config = dict(
    n_head=10,
    norm='layernorm',
    positions='learned+rope',
    init_std_down=0.0037,
    lr_mult_o=2.0,
    beta1=0.95,
    grad_clip=2.0,
    final_lr_fraction=0.0,
    steps=9754,
)
MLP neurons of a small language model. Each row is named by its layer, matrix (down: output weights) and neuron, and shows model dimensions 160-287. Each number is 50 + 10 x the weight over its row's rms, rounded and kept within 0 to 99.
Before each neuron's rows, "fires before" lists the tokens most often just after its 100 highest values on Wikipedia text that the model never trained on.

fires before: " |", ")", " ", ";", "\n"
L8.down1047:53 55 52 63 29 46 63 31 50 65 48 55 72 43 53 65 54 54 48 58 62 47 35 52 69 50 53 54 59 53 40 51 40 36 44 58 57 47 43 39 28 49 53 55 57 43 56 49 71 56 53 55 49 41 58 38 63 33 47 71 38 32 41 59 33 50 52 39 39 26 48 43 44 44 47 39 36 53 46 53 57 27 57 58 40 46 26 46 45 67 60 69 55 53 50 42 47 44 40 52 46 48 41 56 48 35 49 57 47 42 50 47 45 37 46 50 49 66 48 54 47 54 54 57 61 53 46 34

fires before: "6", "1", " (", "5", " |"
L10.down240:51 59 47 64 45 43 60 37 43 42 64 64 64 54 55 49 66 40 49 64 52 38 58 31 46 68 47 43 53 42 41 42 51 35 38 50 52 55 39 40 58 47 50 47 53 53 65 52 51 51 47 40 50 27 38 55 50 46 52 49 48 43 41 50 24 59 40 56 51 64 51 41 46 48 68 58 50 53 39 64 53 53 57 66 54 68 26 55 53 36 55 41 57 66 48 46 48 38 30 38 51 51 61 45 39 41 33 29 38 70 69 58 55 70 36 42 58 55 38 46 60 60 60 56 41 42 49 51

fires before: " |", " –", " ", ":", " |\n"
L5.down1452:37 55 53 41 43 44 71 28 47 50 43 47 47 52 45 62 51 46 57 49 36 44 44 50 39 38 45 38 65 63 64 40 43 45 47 67 50 57 43 59 48 46 64 61 32 32 55 60 50 48 44 51 49 52 51 54 48 39 45 77 57 35 41 35 42 51 46 51 30 35 71 44 67 53 52 45 50 30 55 67 62 39 35 62 54 74 32 64 40 40 46 44 57 65 56 50 73 50 42 64 61 44 43 35 40 49 40 44 37 60 48 56 40 51 70 65 52 65 48 51 49 47 35 34 44 51 45 45

fires before: "4", "5", "3"
L8.down35:58 37 62 60 45 56 63 52 54 43 41 44 67 46 45 55 43 40 30 64 49 48 46 54 67 43 42 52 54 50 37 34 63 37 61 61 67 43 57 54 56 53 46 53 46 43 32 48 69 69 61 59 59 61 45 58 59 58 55 53 51 61 48 39 42 47 55 62 45 41 46 43 44 43 69 43 62 53 56 38 55 43 48 43 44 58 56 63 49 39 43 48 42 59 41 57 36 54 46 63 43 47 36 40 47 61 48 57 64 52 37 25 46 49 47 54 60 60 62 70 33 59 50 54 48 43 42 38

fires before: " |", "–", " |\n", " •", "′", "."
L2.down1264:53 34 40 48 41 44 64 51 50 43 44 41 56 56 40 43 36 46 47 60 50 51 55 63 57 53 73 37 55 41 56 64 40 34 56 66 61 47 44 68 57 57 52 58 39 41 68 52 36 59 68 52 48 43 37 58 56 40 46 48 53 47 44 32 51 57 49 37 46 53 44 35 50 58 42 56 61 51 25 38 53 45 45 57 56 55 48 50 36 40 71 52 44 53 46 58 48 48 47 66 41 48 52 59 52 74 46 47 43 46 23 40 36 52 60 37 53 35 53 50 45 73 35 40 41 56 62 37

fires before: " |", " (", "0", ")"
L8.down773:42 73 59 38 45 44 65 42 59 76 60 37 48 45 34 55 36 57 42 44 62 52 54 44 68 82 40 56 84 53 55 52 59 41 48 51 51 40 55 51 64 54 49 45 49 30 20 53 58 39 53 58 31 39 23 69 37 58 47 52 61 29 40 56 55 52 35 45 40 54 52 43 41 47 44 53 45 60 49 48 57 63 53 49 30 50 48 35 54 42 47 70 54 63 49 47 46 57 30 54 46 42 40 37 65 62 50 63 32 35 52 42 46 55 64 46 54 42 53 45 44 73 64 59 46 42 56 58

fires before: "0", "1", "2"
L8.down540:66 66 54 56 46 41 57 22 44 41 50 57 61 49 57 45 82 54 51 47 56 52 42 33 65 48 52 63 53 48 63 38 50 58 30 43 53 45 45 64 54 70 54 48 58 42 44 54 51 51 39 52 48 48 42 46 64 62 40 48 45 55 33 52 67 49 37 39 66 69 61 49 38 66 54 54 57 52 56 51 40 52 44 46 41 65 40 49 77 53 56 34 56 50 34 60 53 62 53 41 47 41 49 28 53 60 51 44 57 44 42 40 61 67 31 52 57 26 58 49 64 47 59 61 39 43 52 50

fires before: ".", " |", " ", ")"
L2.down32:48 44 58 65 48 60 38 53 55 50 48 38 58 43 29 46 45 59 43 62 29 58 57 43 52 67 63 62 64 44 59 53 49 58 34 68 55 51 57 41 58 50 33 53 45 40 42 48 51 44 51 54 56 47 36 68 36 59 50 41 40 29 31 58 49 61 47 53 40 56 54 53 71 51 53 49 57 63 47 44 53 54 35 47 50 55 46 34 41 48 43 51 40 47 48 68 42 34 45 51 40 28 64 51 59 56 38 41 33 38 52 72 55 59 41 43 57 60 43 52 63 46 39 61 54 48 60 37

fires before: "1", " ", "9", "8", "2"
L10.down201:54 68 36 41 64 53 33 40 44 53 47 67 62 49 49 37 55 62 58 55 60 49 48 31 49 54 37 39 59 48 54 49 58 51 49 31 52 48 68 59 39 43 48 42 39 44 51 32 61 50 42 49 62 51 46 58 64 72 33 37 33 54 42 46 48 34 58 49 60 62 51 54 51 45 66 66 45 56 49 75 54 61 45 51 46 49 42 56 33 40 60 32 43 45 49 66 39 69 49 64 38 45 62 55 72 58 57 45 45 41 56 79 62 49 45 57 67 55 52 45 49 42 53 64 37 33 55 39

fires before: "2", "3"
L10.down1261:59 77 59 38 56 41 62 31 42 29 45 57 66 42 33 56 52 63 43 56 50 44 34 65 60 65 56 47 53 56 47 45 55 44 34 56 58 51 40 61 58 52 48 58 43 58 38 34 60 47 43 52 58 50 48 40 52 81 52 51 34 77 45 44 42 58 52 52 51 57 53 59 54 47 58 49 42 30 38 27 52 61 44 49 44 58 36 51 41 50 50 61 43 61 47 59 39 64 51 38 44 58 68 52 63 54 61 53 29 44 46 43 41 60 47 55 58 45 54 55 47 66 58 57 46 66 41 52